python train.py --n_head=12 --d_mlp=3072 --bias="all" --init="normal" --init_std_qkv=0.0276 --lr=0.0168 --beta1=0.95 --warmup_steps=200 --schedule="wsd" --decay_fraction=0.459 --decay_shape="linear" --batch_tokens=131072 --doc_mask=true --train_tokens=1375000000
MLP neurons of a small language model. Each row is named by its layer, matrix (up: input weights) and neuron, and shows model dimensions 320-415. Each number is 128 + 24 x the weight over its row's rms, rounded and kept within 0 to 255.
Before each neuron's rows, "fires on" lists the tokens most often at its 100 highest values on Wikipedia text that the model never trained on.

fires on: " s", " br", " pr", " | S", "irc"
L4.up705 [149  90  82 161 143 100 164 110 130 143 163 142 143 146 134 123 129 107 113 120 120 104 125 105 115 104 190 120 158 155 115 152 132 142 146 168  81  61 193 133 121  84 101 132 130 154 106 148 166 143 107 113 173 151 149 147 110 107 139 126 113 162 151 110 156 107 103  95 144 150 118 157 129 110  80 117 148 108 141 139 131 133 123 121 130 130  64 118  97 118 100 161 116 162 112 141]

fires on: " V", " S", " C", " H", " The"
L4.up2819 [150 161 149 173 169 128 190 134 127 119  90 120 111 109 111 156 140 158  95 112 137 121 123 129 104  96 118 185  87 110 128 132 137 151 129 135  75 144 152 147 140 110 124 108 118 162 100 125 147 153  92 124 112 127  94 144 146 175 122  99 101 142 134  79 112 125 156 167 129  98  74 152 120 153 144 116 169 116 115  88 140 134 148 159 144 147 118 103 116 110 166 130  98 179 152 176]

fires on: ":", ".", "x", "ia", " Euro"
L4.up909 [123 146 148 180 102 113 129 125 120 146 109 111 141  99 113 147  82 114 124 141 155 152 120  89  89  89 126 130  97 156 115 130 125  95  99 110 127 158 152 123 121 137 135 165 147 126 134 140 109 144 169 134 112 139 147 172  97 136 149  95 151 118 128 121 125 114  97 136 123 132 131 120 105 139 117 139  89 124 130 112  97 144 164 140 125  95 186  93 148 121 134 144 103 104 166  99]

fires on: " | ", " |", "2", ") | ", "25"
L4.up418 [128 140 154 118 111 138 154 129 122  99 110 153 103  91  78 101 142 112  67 129 124 125 109 153 145 126 119 129 112 151 127 209 108 153 135  89 131 136 114 139 134 120 149 144  59 162 137 103 112 142 152 110 177  99 143 121 128 149  86 130  92 145 147  78 147 127 143  85 139  92 122 127 130 112 148 108 105 173 161 136 132 124 168 121 141  83 116 125  86 103 109 159 142 128 129 139]

fires on: "ib", " B", "b", "1", "ob"
L4.up849 [120 173  74 140 130 133 155 127 120 118 117 113 145 114 138 110 116 166 112 132 102 112  98 115 119  16 158  87 138 141 140 147  93 171 107 153 133 144 186 124 131 134 146 153 146 106 108 118 149 138 137 131 177 171 130 112 122 124  99 134 123 125 121 115 177 149  85 147 139 119 139 131 115 125 129  91 146 136  81 137 124 119 137 127 129 148 102 154 126 149 118 108 119 184  79 154]

fires on: "est", " Gl", "ure", "l", "Bl", "L"
L4.up728 [127 108 130 130 160 122 143 150 126 143 137 119 129 157 124 159 149  94  93  86 165 146 123 153 156 155 138 100 139  91 125 101 138 138 139 141 147 150 117 172 101 132 106 145 114 177 147 116 134 136 144 124 119 122 153 137  93 124 144 157 148 153 102 123 137 102 131 111 142 130 104 133 135 102 109 108 133 139 143 156  91 131 145 115  89 176 132 109 121  90 125 132 134 116 137 138]

fires on: ", ", " South African", ")", " | Notes |", " |  |"
L4.up939 [152 140 168 153 138 155 122 161  82 132 170 119 141 115 147 120 126 107 105 111 153 165 129 121 173 111  86 147 183 152 139 112 118 105 152 119 143 158  92  99 119 135 162 156 138 164 111 157 120 211 158 129 155 146 143 150 165  95 169 131 137 115 158 120 104 114 116 114 138 135 110 115 111 128 179 148 121  72 135 175  87 125 115 179 113 125 134 126 104 172  99 106 118 129 141 136]

fires on: " | ", "–", " | —", " |  | ", "es", " in the"
L4.up1384 [139 163 142 129  96  74 151 171  94 168 141 137 108 143 100 151 127 126 155 120  83  79 157 140 127 165 138 174 110  99 102 138 123 131  78 134 185 152 126 125 111 158 147  98 111 140 123  99 141 162 129 126 147 106 128 129 139  85 106 151 127 127  75 112 105 155 113 130 104 124 156  77  87 120 121 120 124 116 155 171 140 149 102 142 105 144 126 140 111 149 137 137 148  96 131 143]

fires on: " trans", " Sub", " Trans", " sub", " Inter"
L4.up1891 [109 122 131 161  98  89 165 128 119  82 154 114 153 101  88 121 120 136 141 101 139 163 128 171 147 132  89 127 120 141 121 164 171 154 168 153 185 155 101 148 117 131 129 169 130 119 155 168 166 131 162 151 137 125 113 118  84  89 100 107 141  94 118 168 179 137 108 160 148 114 100 108 129 100 109 142 109 119  97 133  96 117 113 113 153 146 143 139 140 136 133 128 162 157 164 137]

fires on: ".", "-", " | ", " |", "st", " | B"
L4.up1039 [139 136 147 121 129 158 107 131 149 118 135 108 128  83 134 110 130  72 149 179 113  95 135 111 120 139 101 118 122 143 146 135 100 119 161 117 159 119 123  85 152  85 140 143  76 162 143  85 126 127 131 115 133 133 139 125 154  73 135 104 115 137 104 127 116 147  99 128 112 149 119 172 142 132 155 124 127 125 131  93 113 116 100 148  83 129 135 137  97 115 140 150 132  88 137  84]

fires on: "S.", "ust", "ical", "ald", "ating", "ising"
L4.up2028 [124 135 131 155 135 140 129 146 114 134 117 143 145 110 114 123 132 113 106 105 126 154 145  88 126 107  80 133 135 114 104 140  95 104 120 138  95 144 130 139 137 119 110  88 143 142 132 113  78 110 113 124 116 183  86 170 169 149 164 152 132 145 118 112 138  52  97 119 119  79 126 114 109 129 164 103 181 128 155 134 163 138  77 112 135 121 144 115 131 146 103 172 124 149 160 110]

fires on: "–", " de", " =", " de la", " | at"
L4.up3052 [ 99 145 152 108 124 179 128 122 140  63 123 123 115 121 158 119 130 124 144 144 131 152 119  94 151  94 112 145  98 100 113 143 153 147 152 123 119 107 121 169 148 134 103 110  97 146 119 163 120 142 133  77 140 147 124 128 172  94 107  78  76 123 175 126 119 116 124 144  96 103 114 126 117 137  93 148 156 117 121 129 121 123 125 132 137 109 131  46  96 129 128 121 180 133 133 131]

fires on: "-", "1", "e", "ed", "ort"
L4.up560 [146 149 134 106 103 115 110  65 126 114 168 125 166 182 104 103  95 146 148 101 122  87 164 167 118  69 109 104 134 125 116 131 129 162 137 146 129  72 112 101 107 109 161 159 186 127 125 113 173 129 116 136 161  98 161 120 144 134 137 109  93 130  70 149 157 122 120 174  92 133 130 153 155  90 161 121 121 144  80 119 137 111 116 166 156 128 103 116 111 102 100 119 150 133 124 138]

fires on: "–", " '", "'", "’", " “"
L4.up2231 [141 118 119 135  90 108 149 127 151 130 100 128 158 118 112 114 138 140 121 141 117 118 149 113 125 159 117 171 102 129 105 142 139 162 131 119 150  55  86 132 130 135 120 125 118 109  82 128  94 101 138 132 144 110 116 117 166  91 148 116  83  81  98 146 135 101 111 125 131 126 107 124 134 105 125 131 145 139 125 111 135 125 126 131  80 160 127 141 127 186 163 134 123 139 126 155]

fires on: "am", "ol", "al", "ip", " data", "eng"
L4.up1832 [133 166 149 167 115  95 137 133 139 112 125 133 108 133 154 159 105 115 105 122 129 161 135 160 142 124 158 104 145 144 140 140 151 146  89 158  75 138 146 117  87 143 154 109 157  79 135 120 185 136 141 133 118 120 144 177 151  68 107  93  94 151  75 163 106 140 141 134 123 130 132 108  91 146 137 149 111 115 135 107 154 138 125 139 128 156 112 122 109 122 110  96 102 147 202 163]

fires on: " King", " top", " Great", "op", " West", " history"
L4.up1767 [125 163 104 152 127 115  72 139 155 132 138 154 165 137 119 115 173  95 129 136 158 113 132 130 130 120  92 115 109 128 106 142 149 123 140  99 142 122 128 127 131 107 147 116 105 109 145  93 137 142 155  92 135  94 109 145 106 157 102 118 112 109  72 165 116 146 125 154 141 172 109 149 103 123 134 131 127 118 119 108 155  92 105 116 106  94 110 161  98 150 175 135 108  93 123 140]

fires on: "2", "1", " in ", "e"
L4.up2118 [133 158 151 143 129 146 126 124 129 139  99  88 141 121 128 107 125 112 125 106 143 132 152 152 116  92 137  74 100 151 132 103 172 114 103 113 167 134 130 129 134 147 146 110 111 152 115 139 129 129  95 116 157 144  75 129  98 139  99 141 119 115  65  99 132 142 135 175 132 121 194 122 147  99 145 145 111 110 129 112 118 144 129 123 122 152 141 156 120 135 106 113  90 176 149 113]

fires on: "p", ",", "r", "ves"
L4.up1641 [123 112 141 123  77 129  93 125 130 132 112 126 118 124 147 123 106 111 127  78 129 133 121 143 157 158 146  97 100 123 116 119 129 154 142 136 139 206  67 152  92  94  94  80 150 129 135 154 161  91 102 100 125 146 139  96  84 158 165  92 146  99 139 149 126 127 106 165 126 117 107 118 148 112 146 119  76 126 130 150 155 132 151 117 124 141 106 108 132 164 120 161 157 119  84 141]

fires on: "ens", "ol", "ah", "im", "aw"
L4.up668 [ 94  93 128 155 150  88 143 120 135 122  82 138 129  87 163 117 152 133  89 128 137 104 123 123  97 144  98 107 143 133 159 158 130 160 145 136  87 139 121 135 154 108 133 141 142  98 160 175 151 113 145 120 181 148 170 111 119 135 122 107 143 128 116 146 174 133 118 156  82 137 108 139 124 131 108 195 129 131 130 121  85 122 134 152 111  88 131 125  57 147 138 121 110 111 105 108]

fires on: " De", " Van", "'", " '", "ondon", "ill"
L4.up1550 [108 171 125 145  77 122 133 115 130 147 114 137 140 156 135  89 141 129 125 112 150 140 169 137 163 153 108 120 142 173 136 107 136 123 129 128 139 140 141 120 118  81 141  83 106 143  95 121 162 118 133 128 129 147 135  73 178 142 156 124 120  82 156 136 112 119  93  90 122 117 120 111  99 131 124 128 127 124 122 132 133 149 173 109 119 107 128 138 115 120 121 126  77 137 112 112]

fires on: "ur", "ut", " Ag", " record", " cur"
L4.up2620 [134 144  98 159 127 136  71 134 162 128  92 116 150 148 128 153 211 119 105 117 111  88 109 111 131 121 122 124 123 108 134 111 111 175 149 144  96 152 125  70 148 123  90 120  71 157 154 142 104 100 157 145 114 130 162 152 108 142  99 104 123 139 139 125 163 123 115 135 140 113 119 135 127  95  98 107 183 148 126  89 107 169 103 150 115 143 118 150 144 118 141 128 154 119 152 108]